MLP neurons of a small language model. Each row is named by its layer, matrix (up: input weights) and neuron, and shows model dimensions 96-191. Each number is 128 + 32 x the weight over its row's rms, rounded and kept within 0 to 255.
After each neuron's rows, "fires on" lists the tokens most often at its 100 highest values on Wikipedia text that the model never trained on.

L5.up28 [154  88  92 104 148  92 121 114 115 121 149   0 152 128  90 121  99 162 116 127  72 130 148  99 157 126 156 137 128 138  99 103 119 147 113  94 106  62 114 140  94  99 155 151  53 124  84  98 146 156 117 172 123  93 129 116 157 138 154 110 111 137  70 133 159  75 172 129  80  85 160 128 218 149 150 110 152 178 171 168 106 128 189 159 147 183  82 151 163 132 126 124 133  72 108 131]
fires on: "l", "d", "al", "ul", "02"

L11.up436 [112 220  63 123 169  96 125 115 138  77 115 116 180 141 120 113 159 100 133 110  58 106 151 173 112 102 105 140 119 160 110 134 186  88 145 120 149  90 121 162 131 145 144  71 132  63 122  72 156 148 105 126 127 114 153 137 120 117 133 101  82  62 125 143 212 122 159 136 144 119 111  55 134  60 144 125 161 143 132 107 149 104 149 146 156 109 104 142 108 118 181  72 129 122 149 113]
fires on: "–", " not", "/", "'", "-", " dis"

L6.up208 [147 142  90  72 138 126  51 139 171 177  99 145 127 112 154  93 158 110 104  42 102 156 140 117 133 127 173 124 115 132 147 137 147 138 118  50 100  90 128  78 135 155 119  79 141 141 166 127  76  46 160 149 153 153 126 111 136 116 134  54 111  85 128  81 143  82 168 142 168  83 156 138 114 138 109 139 128 135 109  78  89 135 183  82 179 121 135 120 151 142 126 145 184 183 109 137]
fires on: "ly", "ous", "ical", "ge", "ing"

L6.up623 [143 123  99 156 126 152  75  68 151 131 204  86 118 131 135 123  84 139 133 164 166 141 113 133 115  95 173 130 129 111 137 151  88 138 175 120 127  92  60  59 138 105 121 117 125 120 152 105 150 129  66  75  81  33 124  95 153 187 140 166 125 170 149 165 198  81 161  74 131 102 203 104  95 120  98 152 154 117 138 118 117 101 167 166 114 136  55 184  75 106 139 139 100 114 136 146]
fires on: "=", "mi", " \"", " goal"

L6.up12 [118 130 103  93 150 127 118 103 161 122 116 139 151 119 184 116 136 131 139 109  87 151 152 140  93  89 123  96 119 107 145 125  98 100 148  81 133 134 148  97 108 154 141 113 137 121  82 150  94 172 200 121 137 143 135 104  74 103 148  98 119  76  99  68 116 100 140 191  71 120 115 181 180 113 102 145 155 167 114 187 178 143 156 179  83 115  85 119  78 177 158 107 151 125  99  94]
fires on: " =", "=", "ations", "n", " Limited"

L6.up468 [148  93 122  84 127 141 106 125  92 166 158 103 176 121 130 158  91 106 113 157 164 132 125 121  82 162 113  84 166 143 118 134 114 111 127 137 154  82 146 127 144 117 151 119 152 137  59 127 153 102 128 162 212  92 114 153 132 138 127  81  44 118 108 170 128 183 104 104 142 149 152  93 179 162 153  79  99 126 116 101 118 165 175 134 178 111 169 151 117 133 151 181 171 133 141 103]
fires on: ":", ".", ")", "|", "\"", "ce"

L13.up188 [114 183 138 166 123 143 145 120 136 110 137 147 148 152 180  94  65 101 119 152  97 113 114 111  55 133 138 109 183  71 119 123 158 116 187 148 111  86 166 150 113 171 163  79  83 140  93 116 194 152 111 128 185  75 137 110 118 151  90  99 115 143 130 126 175 111 109 144 148 106 129 132 115  79 158 124 132  87 189 115 115 106 138  99 156  72 170 137 122  97 160  96 159 135 180 123]
fires on: ".", " $", "/", " .", "–", "-"

L6.up579 [152 117 107 176  91 142 121 104 134  73 167 104 110 114 126 155 148 164 163 138  72  85 131 141  87 148 125 123 144 158 126 146 147 126 157 152 115  91 103 108 141 120 117  69 192 111 126 146 126 161 115 151 124 156 144 132 122 158 159 118  97 122 199 130 147 106 149 171 136  87 155 183 221 139 170  80 129 121 179 157 141 203  94 153  85 206  95  79 137 138 139  96  94 102  75 138]
fires on: "-", " was", "o", "=", " Champions"

L10.up365 [ 76 171 151 148 104 181 105 106 111 181 181 134  77  73  99 168 110  92 169 122 136 106 119  96  98 143  88 134 208 130 169  89 134 121 150 140 143 130 110 146 111 112 183 112 169 190 112 107 137 110 159 201 100 138 176 129 129 164 142 124 119  86  75 140  90 154  99 155 117 156 150 202 118 102  41 158  79 130 160 106 129 101 153 159 155 132 106 124 107 129 155 106 120  52 198 118]
fires on: "-", "–", ",", "."

L2.up132 [117 104  99 132 120  56 142 119 150 129  97  93 114  77 159 142  68  47 130 143 161 156 149  91 106 181  87  90 121  88 183 127 135 129 113  70 210 175  82 158 115 116 127 132 154 154 102 106 151  87 117 159 171 142 142 137 181 152 133 116 110  82 147 124 118 152 147 130 136 124 180 138 164 142 152  95 109 159 131 116 130 144 176 173 101  59 159 119 159  50 159 143 135 174 110 129]
fires on: "ff", " Jean", " Director", "ans", "tor", "ín"

L6.up413 [142 129 117 132  93 119 120 153  96 111  90  62 137  99  96  63 112 149 123 106  94 155 109  85 159 140  92  94 131 102 115  69 140 160 129 169 113  78 137 116 127 126  84  95 130  90 101 148 187 187 107 134 166  66 166  49 147 108 125  87 144 124 107 118 158 128 108 138 197 147 119 128  88  71 132 139 111  86 126 122 145 110 147 182  75 112 174 120  78 101 138 102 135  89 100  85]
fires on: "–", "-", "r", "st", "at", " of"

L6.up20 [150 147 190 117  87 181 155 146 124  79 154 176 116  88 144 125 111 113 172  98 109  97  99 135 121 106 105  99 152 125 161 120 149  89 170 139 199 114 148 132 130  80  54  89 135  78 143 151  57  77 146 165  69  59 198 168 102 135 128 155 138 190 133 124 143 151 119 142 103  93 112 171 163 130 158  98 119 101 132 138 161 134 159 118 127 173 142 132 104 130 152  75  93 152 110 112]
fires on: "=", "-", " Germany", " –", " or", " GER"

L6.up213 [110 114 168  66 128 122 111 145 150 137 114  94 195  76 114  96 163 163 123 157 172 126  65 124 163 122 121  79 140 126 121 138  82 121  99 184 173  82 187 170 100 165 110 174 117  74 123 112 140 136 154  98 137 135 167 151 201  89  80  70  95 123 162 126 148 140 123 123 105 108 144 109 167 204 120 126  74 142 135 151 141 119 150  77 141 120 153 112 128 129 126 122  90 181 118 110]
fires on: "a", "um", " through", "ara", "na"

L13.up469 [184 128  93  88 162 147 127 170 127 113 131 100 155 132 121 125 116 123  96  92 126 132 174 100 200 121  92  74 149  67 147 115 168  74 161 136 137  64 196  99  92  65  81  93 146 197 154 105 122  78 106 157 103 164 160 132 104  87 136 167 160  72 183 155 140 168 198 135 145 154 136 136  91 114 138 103 122  90 121 126 184  68 158 132 169 105  97 159 129 148 153 143  84 121  87 161]
fires on: "–", "g", "ing", "in", "ort"

L3.up138 [129 129 117  60  88 164 107  82 121 144 168 130 164 146 162 151 117  98 164 116 131 136 121 123  80 106 200 136 181 137 112 158 134 100 139  94 162 100 169 140 124  69 131 129 159 124 165 114 181  75  80 130 178 144 115 137 140 173 110 112 114  61  47 154 152 147 167 117 119  59 165 124 114 185 113  84 131 111 145 130 123 178 173 154  89 197  97 164  66  73 197 151 104 107 101 171]
fires on: "=", "-", " Ale", ")", " GER", "\""

L7.up575 [142 147 118 105 112 189 102 122 122 199 176 146 182  82 118 110 144 160 169 137 148 116  90 159 154 152 103  56 107 140 112 146  84 137 105 112 215 104  96 136 131 139  95 135 146 165 135 108 158 166 165 119 156 165  94 145 148 158 153  56 163 171  92 156 131 130 149 140 117 127 150  97 174 120 117 121  59 163 117 156 179 120 183 138 122 114 135 113 122 160 134  56 153 166  89 183]
fires on: "ed", "t", "k", "ing", "ly"

L5.up496 [ 79  91 105 119  66 108 140 139 127 144  64 138 115  77 134 127 105 153 145 163 163 122  97 122 142  87  74 112 129 130 104 148 179 124 102 128 177 123 167  81 161  86 121 101 179 181  70 126 169 176 122 166 107 102 141 162  82 179 117 132 101 122 146 121 127 114 116 104 124 200 145  94  89  93 145 157  86 137  94 169 101  92 125  72 159  77 177 174 101 159  86 105 135 134  86 109]
fires on: "fo", "der", "way", " architecture", "dis"

L11.up142 [110 145  91  68 171  98 128 133 126 185  93 146 136  27 108 137 142 153 106  28  90  99 181 154 114 104 141 147 142 120 150 146  64 129  75 106 122 131 118 107 154 176 113 152 133  86 118 124 164 172  99 176 159 147 119 131 171 181 111  87 165 132 142 167 139 141 117 165 163  88 136 152 137 105 101 124 130 141 115 120 157 123  82 115 142 131  87 112 146 120  85 123 132 158 151 121]
fires on: ",", "\n\n", " (", "\n", " ="

L2.up350 [158 146 187 122 124 133 134  40 162 154 141  87 136 166 134 129 144 201 178 214 129 153 117 123 132 110 153 122 136 100 167 119  50  92 123 180 141 123  89 101 104 113 122 115 204 201 152  84 121 154 131 135  79 152 132 111 118 124 134  73 121 110 119 102 123 115 145 116 176 108 154 123 126 132 158  89 132 177 141 151 156 129  84 178 142 132 108 151 109 140 159  55 122 138 143 116]
fires on: " exc", " Following", " Records", " add", " Network", " sq"

L11.up636 [151 118 136 144 118 135  70  62 172 158 153 158 156 168 109 121 109 103 123 163 101 199 132 168 191 115 136 110 150 107 178 169 105 132 113 161 140  71  91 148 122 147 126 126 132 131 112 133 179 162 147 146 110 133 105 100 124 104 123 153 109  97 142 161  86  99  99  98 156  94 104 125 117 176 188 132 131 110 162 116 118  83 105 130 164 147  96 113 179 112  97  83 115  90 120 229]
fires on: " with", " (", " a", " |", "—"

L7.up521 [124  75  79  69  96 186 133  85 112 156 173 122 112  90 138 117 124 119 153  96 130 202 192 131 179 139 137 111 123 162 148  69 158  92  96 119 127  96  98  82 118 111  87  88 121  81 104 139  93 115 153 183 134 116 113 166 152 163 170  65 112  97  93 142 142  85 157  93  82 122 148 158 165  94 131 114  72 158 114  74 128 161 110  77  98 123  77 146 148 171 177 119 158 112 123 166]
fires on: ".", "\n", " |"

L8.up297 [113  92  89 141 143  96 100 102 143 105  98  54 165  97 141 165 148 136 112  52  97 156 122 115 146 117 152 111  69  61 154 136 118 137 122 105 148  77 135 123  86 122  80 124 153 141 111  99 134 138 163 129 165 156 117  91 133 173 117  50  81 176 114 159 128 122 131 155 129  84 130  95 177 163 182 137 130  94 142 177 168 168 109 104  89 115 123 153 131  85 131 151 130  62  89 109]
fires on: ",", " as", ":", ".", " than", "ev"

L5.up466 [125 154 162 162 128 202 139 179 136 109 105 107 184 156 186 157 124 150 162 150 114 148 107 151 143  99 128 137 106 137 100 101 100 166  78 127 103  90 196 172 209 157 113 124 114 191 112 128 137 125 167 113  75  98 142 159 162  95  41 114 129 140 140 143 204  96  88 162  99 163 109 105 106 131 150 163 117 160 147 131 122 143 126 108 166 128 148 127 150 140 128  84  91 116 120 115]
fires on: "ar", " du", "a", "ara", "ern", " Santa"

L6.up362 [146 178 148 102  97 172 117 156 175  97 107 113 146 103  99 136 160 117 119 130  99  85 131 137 152 155 107 109 151 134 119 125 132 115 199  88 132 148 160 169 109 105 170  80  83 149 110  96 141  83 127 133  84 112 167 130 119 161  79  82 135  90 112 162 138 108 125 140 180 157 189 144 147 109 119  94 164 115 148 111 125 136 175 134 198 135 150 208 138  91 137  93 122 145 122 149]
fires on: " he", "-", " .", "our", " on"

L8.up213 [211  75 101 117 134 113  84  87 151  94 158  89 152 167 132 134 161  80 122  67 131 136 183 169 153 144 142 120 116  98 144 143 161  89 150  97  93 148 137 118 130 120 167  96 154 132 118 161 128 141 101 117 109 134 112 112 151  87 115 155  94 130 143  55 126  94  93 197 156  89 103  65 157 154 128 140 175 195 140 122 105 178 169 141 151 141 128 110 152 110 128 141 196 133 122 148]
fires on: ",", ".", " No"

L13.up345 [155 151 135 170  94 176 198  84 120 139 138 180 148  78 124 144 126 120 170 178 114  99 112 171  98 140  91 144  97 105 132  48 125 102 201  75 167 114 117 139 117  61 174  67  97  96 151 143 185 156 171 122  88 135 108 166 158 192 148 141 147 122 118 102  75 146 126 162 134 159 117 150 153 135  92 137 144  91 172 134 146 179 177 163 156 167 144 132 120 109 128 140  78 115 123  87]
fires on: ",", " /", ".", " 2", " 18", "History"

L8.up246 [ 75  81 102  92 124 140 137 106 141 111 106 110 120  76 201 140  44 143 143 165 153 154  70  52 116 130 140 121 123 177 112 140 119 104  79 124  99  97 151 113 165 117 185 109 164 146 101 126 124 137  89 145 159 155 128 146 125 200 109 121 142 126 115 132 164 105 163  80 176 161 185 102 135 112 121 108 103 118 176 144 156 163 138  99 151 106 162 119 109 142 231 158 100 108 149 141]
fires on: " |", ".", "e", "|"

L8.up258 [ 64  77 109 116 115 151  95 128 180 164 155 117 143  96 136 129 163  98 131 104  79 141 144 104 137  86 193 142 103 156 127 136 144 100 104 165 141 132 134 129  88 145 124  99 146  85 149 137 164 113 211 159 119 145 109 144  79 105 142 124  64  67 139 152 126  86 121 142 117 105 100 127 134 130 122 163 113  92 158 145 197 102  96 164 143 113  57 150  93 142 139 110 112  94  51 145]
fires on: "'", "t", " was", " =", "na", "n"

L3.up126 [143 152 122 140 142 194 111 145  86 179  86  81 145 126 150 157  80  97 142 112  87 116 122 117  93 143 106  92 122 101 119 155  88 123 146 187 175 184 172 133 121  70 130  71 111 144 100 126 146 112 131 193 191 125 140  93 119 124 116  65 109 103  96 119 155 150 131 100 109 153 130 113 131 135 140 123 187  78 143 173 147 132  88 133 179 131 120 143 146 135 159 137  96  90  72 152]
fires on: " acc", "rand", " Grand", " novel", " unc", "rec"

L11.up606 [172  96 121 127 133 149 125 141 105  84 163 134 180  88 114 136 134 119 103 123 114  89 128 120 167  95 106 117 113 137 139 127 175 165 147 111 121 153  92 148 117  78 156 189  97 130 115 114 144 107 106 104 163  83  95 163 135 134 171 138 119 139 131 155 176  49 134 109 163 132 145 149  94 168  83  96  65 162 126 183 145 158 121  87 144 155 152  80 148 171 150  79 166 124  70  92]
fires on: "d", "g", " Go", "h", " G", "T"

L7.up587 [134 120  80 128 125 104 122  91 149 168 123 115 115 134 106 132 141 110  89 131 147 138 144 162 151 116 166 122  88 130 108 173 112 143 136 102 136  97 100 114 145 182 114 129 142 134  94  92 160 165 193 145  94 138 160 141  62 141 138  97 156 160  77 132 182 127 124 167 109 145 107  54 116  93 119 150 110  98 124 123 146 114 119 125 146 103 104 154 166 148 134  84 156 161 133 148]
fires on: "'", " of", "t", ".", "ly", "h"

L3.up530 [169 148  98 176 124 127  98 110 167 101 205  88 160 123 132 137  68 122 153 132 148  95 114 151 159  88 183 166 113 117 130  98 187 166 123 143 104  91 147 104 108 114 124 146 144 130 149 133  94  27 104  88 123 134 153 126 138 188 176 120 125 134 129 159 165 107 146 170 105  68 197 136 171 161 113  88 143 183 191 115 110 143 134 114 109 159  97 123 114 104 128 171  63 121 127 109]
fires on: "=", "wa", " it"

L10.up13 [110 123  72 145 116 139 117 103 155 115 148 113 149 137  63  62 197 137 166  78 138 203 172  94  78 106 126 137 170 156 168 128 138 119 107 156 139 123 135 100 104 157 132 102 133 128 124 142 141 133 154 119 151  67 139 151 161 121 110 123  56  71  35 121 122  85 181 140 139 121 149 113 166 100 119 122  85  95 110 116 131 158 144 161 113 107 113 163  91 150 146  92 113 140 158 204]
fires on: "-", " '", "–"

L7.up441 [138 126 156 109 160 166 155  62 133 148 153 109 126 113 126 120 141 182  97 149 178 158  85 127 158  97 177 135 116 128 143 124 138 118 116 162 177  92 111  73 121 144 126 129 128 152  98 155 113 139 131 103 121 174 155 106  89 109  73 112 116 118 144 180 178 151 153 211 127 152 116  99 113 128 100 123 182  94 102 168 158 157 135 134 134 204  98  66 145 129 148 130 106  85 120 172]
fires on: "'", " of", "e", " de", " for", "’"

L3.up62 [112 143 122 116 123 131  89  73 162 123  80 113 176 110 125 142 130 174 148 148 130 148  65 107  95 100 152 169 169 118  94 131 135 121 169 161 100 130  99 149 113 133 131 159 156  90 169 140 109  88 104  80 124 136 171  94 125 174 100  67 127 130 122 175 162  44 112 127 132  97 187 113 147 136  97 129 150 102 125  86 104 212  84 180 104 136 138 144  86 114 136 153 134  70  71 107]
fires on: "on", ".", "-", "ame", "m"

L7.up88 [117 165 115 112 156 121 162 116 141 219 157  93 127 139 143 113 100 141 140 102  79 144 123 149 158 111 109 145 161 107 158 131  88 134  80 107 119 110 157  87 105 146 161 145 177 148 106 116  78 143 204 174 154  91 128 101 166 170  84 131 101  83 141 131 118 110 146 151 175  68 160 169 148  72 165 176 121 103 129 131 167  99 135 120 188 129  87 132 147 160 119 125 148  97 133  98]
fires on: "\n\n", ".", "\n ", "\n", " |"

L6.up8 [122 106 120  50 172 105 111 134 129 126 164  27 146  59 144 142 215 110 108  97  85 143  74 109 104 141 113  45 171 128 116 156  72 133 138 154 127 165 108 106  82 117 123 182 152  50  75 173 116 145 138 155 149 178 114  78 105 182 161  89 158 139 167 185 126 162 137 171 112  37 121 123 151 169 141 131 120 103 211 154  95  78 110  64 126 146 105 168  53 126 141 175 158  72  98 110]
fires on: "ile", " Loss", "te", "mp", " However"

L11.up191 [ 51 113 174  96 156 123  96 129 159 138 102  69 161  52 177 160 203 107 119  73 133 165 155 103 151 106 123  96 177 132 139 135  58  82  86 115 132  94 152 108 161 166 137  43 152 177 156  98 154 152  74 103 119 104 155 127 156 167 168  72  90  96  95  58 134  86 117  96 154 136 121 148 160 154 133 126 165 141 170 145 109 183  99 140  93 186 109 102 157 160 149 123 150 112 125 154]
fires on: " |", ":", "|", " that", "."

L11.up43 [115  91 121 131  92 143 104 135 192 141 137 100 180 193 132  90 169 162 106 134 117 169  46 174 100 139 145 148 114 127 152  97 108 104 138  91 124 163  79 121 164 138 154 119 125 157  45 139 136 109 123  41 138  83 155 135 144 110  93 141  86 129 105 137 145 138 180 114 175 124 183  32 146 127  64 130 123 133 128 110 176 208  79 164 191 121 118 166  93 126  72 132  72  72 102 123]
fires on: "-", ".", "'", " a", " his", "s"

L7.up77 [129  89 147 124 132  72 163  65 139 163  95 128 124 100 182 140 146 181 133 122 132 100 165 166 122 131 161 114  59 123 116 113 150 110  88  93 141  63 178  99 117 104 115  98 157 129 166 157  77 145 129  87 150 134 159 165 128 106 146 186 110 161 189 133 122 147 142 116 119  97  65 132 120 140 167 221 128  47 109 141 165 151 186 137 149 126 141 110 148 141 144  90  83 137 173 145]
fires on: "s", "ski", "ou", "on", "ing", "ia"

L2.up6 [128 150 102  49  81 121  44 185 127 106 131  77 181 135 158 149 151  93 158 131 157 140 105 117 112 119 128 100 204  88 144 109  77 152 165 122 175 122 150 163 141 108 133 177 138 171  83 102 120 125 137 193 155  80 126 162 127 165 145  85 192 142  14  98 125 120 124 129 101 122 212  82 122 169 176 139 122 106 127 103 118  99 132 120 159 157 132 130 153 107 152  83 140 167  86 114]
fires on: " took", " j", "J", " island"

L10.up535 [108 145  78 137 187  92  76  88 128 166 130 123 197 123 163  97 160 152 153 141 110 173  81 146  91 124 110 121 188 130 166  42  95 117  95  74 151 150  88 165 127 155 136 111 141 140 141 129  98 125 170 137 123 148 172 105 112 124 112  76 153 151 145 105 119  84 135 161 202 166 112  45 148  88 107 143 136 153 127 101 206 162  47 136 108 133  87  93  93 162 127 182 123  86 123 174]
fires on: "-", " per", " a", " of", " int", ":"

L7.up47 [126 136 143 152 157 117  90 157 150 183 179  77 209 148  90 154 158 113 160 159  45 178 109 116 119  83 148  52 150  95 107 116 121 134 151 128 170 121 134 144 128 107 132 132 135  94  95 111 164 160 155  91 182  77 139 103 141 142 152 187  98 143 129 125 151  64 126 127 172  87 110 143 158 125 154 119 129 131 146  92  96 124 105 113  99 130 139 127 140 102 170  88 114  71 127 188]
fires on: "'", "est", "t", "F"

L8.up298 [116 147 152  69 103 119  65 103  91 147  81  67 154  96 135  94 132  81 163 125 167 148 131 100 154 130 167 110 119 108 116  95  51 121 152 100 152  48  98 134 150  89 152 108 167 182 125 150 136  67 166 149 224 109 121 148 158 134 122 102 101 157 165 129 148 148 136 115 150 134 131 154 178 108 165  77 104  94 108 140 137 166 120 110 126 131 137 154  72 160 186  58 140  78 105 135]
fires on: ".", ":", "iv", " of", "ch", "tt"

L7.up395 [162  64 135 106 133 141  84 137 192  97 160  87 153 130 131 124 126 134 103  97 164 160 153  80 153 153 163 113  83 115 151  72 147  88 136   0 123 105 146 113 120 130  94 131 159  89 171 135 109 169 131 138 145 135 109 157 136  72 108 131 141  73  68 119 163  81 183 111 212 119 142 137 143 127 126 131 169 196 135 123  98 127 104 144 119 112 162 112 134 124 132  82 156 148 143 195]
fires on: "s", ",", "g", "en"

L5.up624 [176 157 118  74 135 140  76 165 147 120 125 161 119  77  90  87 136 139 149  86 159 109 171 194 143 169 178 126  87  97 139 122 140 120 172  67 117  76 194  66 147 122 124  95 148 116 132 107 118 162 134  96 156 165 129 117 155 116 135  95 106  60  74 138 140 147 106 172  92 107 110 171 158 145  98 119 134 126 194 120  53 180 160  87 114 119 126 163 141 129 135 119  68 128 139 153]
fires on: "-", "n", " of", "les", "y"

L7.up136 [147 136  98  32 152 146 122  78 152 116  92 138 129 102 115  99 197 161 138  97 130 104 140 136  91 121 152 105 102 157 120 115  81 107  79 121 137 123 172  84 113 125 105 127 126 169 179 157 157 146  85 100 168 126 161 151 152 123 115 122 125 149 137 164 148 120 117 156 131 136 102 103 176 150 113 165 130 142 111 179  79 135 137 151 124 189 142 111  99 122 132  57  83  88  96 154]
fires on: "ly", " to", " on", " for", " of", "y"

L2.up50 [173 126  96  89 115 177 139 178 184 158 129 109 188 148 101 112 133 120 133  49 122 179 155 167 129 105 153 142 165 114 113 111  87  79 141 146 155 134 156  54 140 140  91  89 114 107 125 152  96 171 114 164 113  89 120  65 121 148 106 140  69 132 156 146 173  84  95 159 159 148 145 119 126 133 130 169 103 137 162  96  95 124 151 167  95 174  84 175 158 123 116 134 148 115 137 137]
fires on: "or", "On", " process", " sons", " composition", " semi"

L3.up202 [ 74 114 135 128 125 122  85  98 112 144 158 126 153 119 109  90 136 142  78 129 161 182 118 143 190 118 198 120 149 159  94 137 113 108 132  93 150 137 134 201  92 134 143 139 166 133 140 115 117 188  77 117 134 117 146 132  52 131 117  79 112 102 135 195 178 155 101  92  67 164 174 157 151 114 157 106 132 174 153 132 149 156 133 173 149  67 108 139 151 196 151 112  50 134 113 169]
fires on: "=", "son", "itor", "nis", "ner"

L8.up479 [ 97 135 121  86 162 105 124 144 158 141  93 145 127 132 178  82 157 137 120 120 144 116 159  75 124 110 158 102 131 127 160 112 131 129 120 151 167  71 134 100 165  89 105 107 210 172 145 150 124  99  96 135 124  98 183 133 128 129  97  71 102  56 134  96 136  54 170 174 209  81 130 101 150 175 141 107  98 150 125 106 147 131 185 156 110 118 113 111 206 115 159 117 152  77 107 183]
fires on: " |", "ing", "ed"

L6.up568 [143  85 104  65 121 132 112 133 152 138 166 106 104 129 129 105 177 137 133  79  82 178 130 112 122  53 164 148 140 153 164  91 135 126 116 140 143 127 181   3 138  95 138  61 121  87 120 130  70  79 162 147 132 104 148 149 115 139 106  86 141  86  72 136 170  95 165 140 120 109 148  96 185 147  85 190 124 128 102  29 120 163 109 112  86 132  69 117 117 186 169 158 167 105 137 151]
fires on: ".", "\n", ",", "\"", " |"

L11.up199 [148 138 129 177 158 157 131 116 120 139  91 125 191 129  77 128 121 175 116  81 126 190 164 139 129 156 136 123 154 160 177 173 124 153 164 113 145 113  71 148  95 133 174  47 145 116 149 208 143 104 123 100 155 125 173 141 156 176 113  63 136  90 121 124 136 139 162 160 167  91 145 153 105 111 125 111  79  80 125  84 108 207 222 165 126  65 119 102 114  92 154 118 113 169  93 145]
fires on: " \"", " more", " '"

L13.up174 [119 145 119  86 138 186 112  87 137 168  81 121 164 126 151 137 109 132 122 156 142 142 154  99 147 136 130 157 182 162 149 109  97 155 158 106 173 123 125 166 155 120 244 120 151 124 142 142 217 159 120 106  93 169  82 159 147 172 116  49 118  58  68 135 166 123 182 132 151 149 166 150 148  72 111 150  96  85 137  60 135 180 166 152 163 154 142 148 115 129 128 162  78 101 125 146]
fires on: "-", ".", " became", "=", " ("

L7.up224 [141 107  57  72 180 116 110 105 160  91 161  90 118 105 138 126 107 149  92  93 115 118 180 137 159 125  96 102 129 112 126 119 162  80  95  76 116 142 149  45 116 163 124  59 109 137 152 128 111  65  97 121  62 110 174 106 119 101 113  99  54  88  94 131 122 104  84 163 158 105 153  94 172 122 130 131 139 159 143 139 107 103 121 145 146 133 107 125 142 164 167 121 200 114 162 186]
fires on: ".", "\n"

L5.up271 [111 114 146 130 120 142 114 127 160 121  79 128 176 105 143 126 119 134 129 101 119  98 100 105 119  87 157 167 133 168 156  77 113 176 128 111 119 139  66 166 121 138 127 162  98 110 102  63 138 171 141  89 113 119 111 141 118 165 135 114 144 170 154  96 165  66 178 107 173 160 130 186 153  80 125 125 120 111 100  89 118  90  94 127 189 143 136 144  86 121 139 125 136 137  90 105]
fires on: "d", "g", "ed", " J", "7", " N"

L11.up410 [118 102  82 117 171 169 120 133 123  92 153 103 136 104 103 167 151 105  79  41 125 187 141 129 181 127 116 150 124 111 148  95  65  96  97  73 168 101 109 115 138 144 162 106 129 137 107 108 165 176 189 150 133  57 139 164 111 186 168 110 165 163 100 126 130  62 132 124 157  88 166 122 182  75 125 129 134 126 157 153 127 151  93 122 104 110 165 152 201 132 127 116  98  53 136 154]
fires on: ".", " as", "T", ":", " (", "–"

L13.up36 [ 57 108 140  54 180 113 115  93 119 130 165 146 139  69 167 166 148 146 131 103  85  92 170 128 170 103 157 171 108  99  91 161 166  92 130  92 137 150 121 110 170 136 146 105 166 121 131 180 163 143 132 141 144 134 171 101 120 134  90 113 159 100  89 139 149 117  62 182 164  80 171 105 117 130 131 147 165 158 148 162 159 100 136 132 167  89  50 120 158 152 132 135 180 140 148 121]
fires on: "\n", " and", ",", "Early", " =", " |"

L7.up110 [ 66 109 142  84 118 148 146 102  89 135 128 112 192 146 171 117 174 129 119  68 161 105 101 119 104 109 178  99 109 149 126 144 176 111 109 131 154  82 153 107 130 142 144 101 154 108 103 113 107 123 138  87 193 140 113 157 159  96 158 112 117  62 132 114 132 176 123 115 155 139 138 112 126  99 112 169 157  99 150 149 113 149 166 139 163 112  98  84  71 174 174 124  70 143 113 140]
fires on: "s", "es", "ou", "res", "ves"

L5.up301 [129  97 160 157  93  66  58 122  85 112 114  97 117  88 106  97 123 143 188 193 143 106 115  89 149 101 132 116 108 149 124  46 113 141 166 167 125  95 141 119 145  56 135 162  51 157  79 112 117 158 120 156  88 123 121 104 163 125 148  93 160  86 131 117 163  71 123 113 163 138 149 122 127 181 168  69 117 121 138 120  87  85 115 167 149 134 126 110 132 121 142  53 118 101  76  77]
fires on: "tt", "l", "t", "C", "d", " Ed"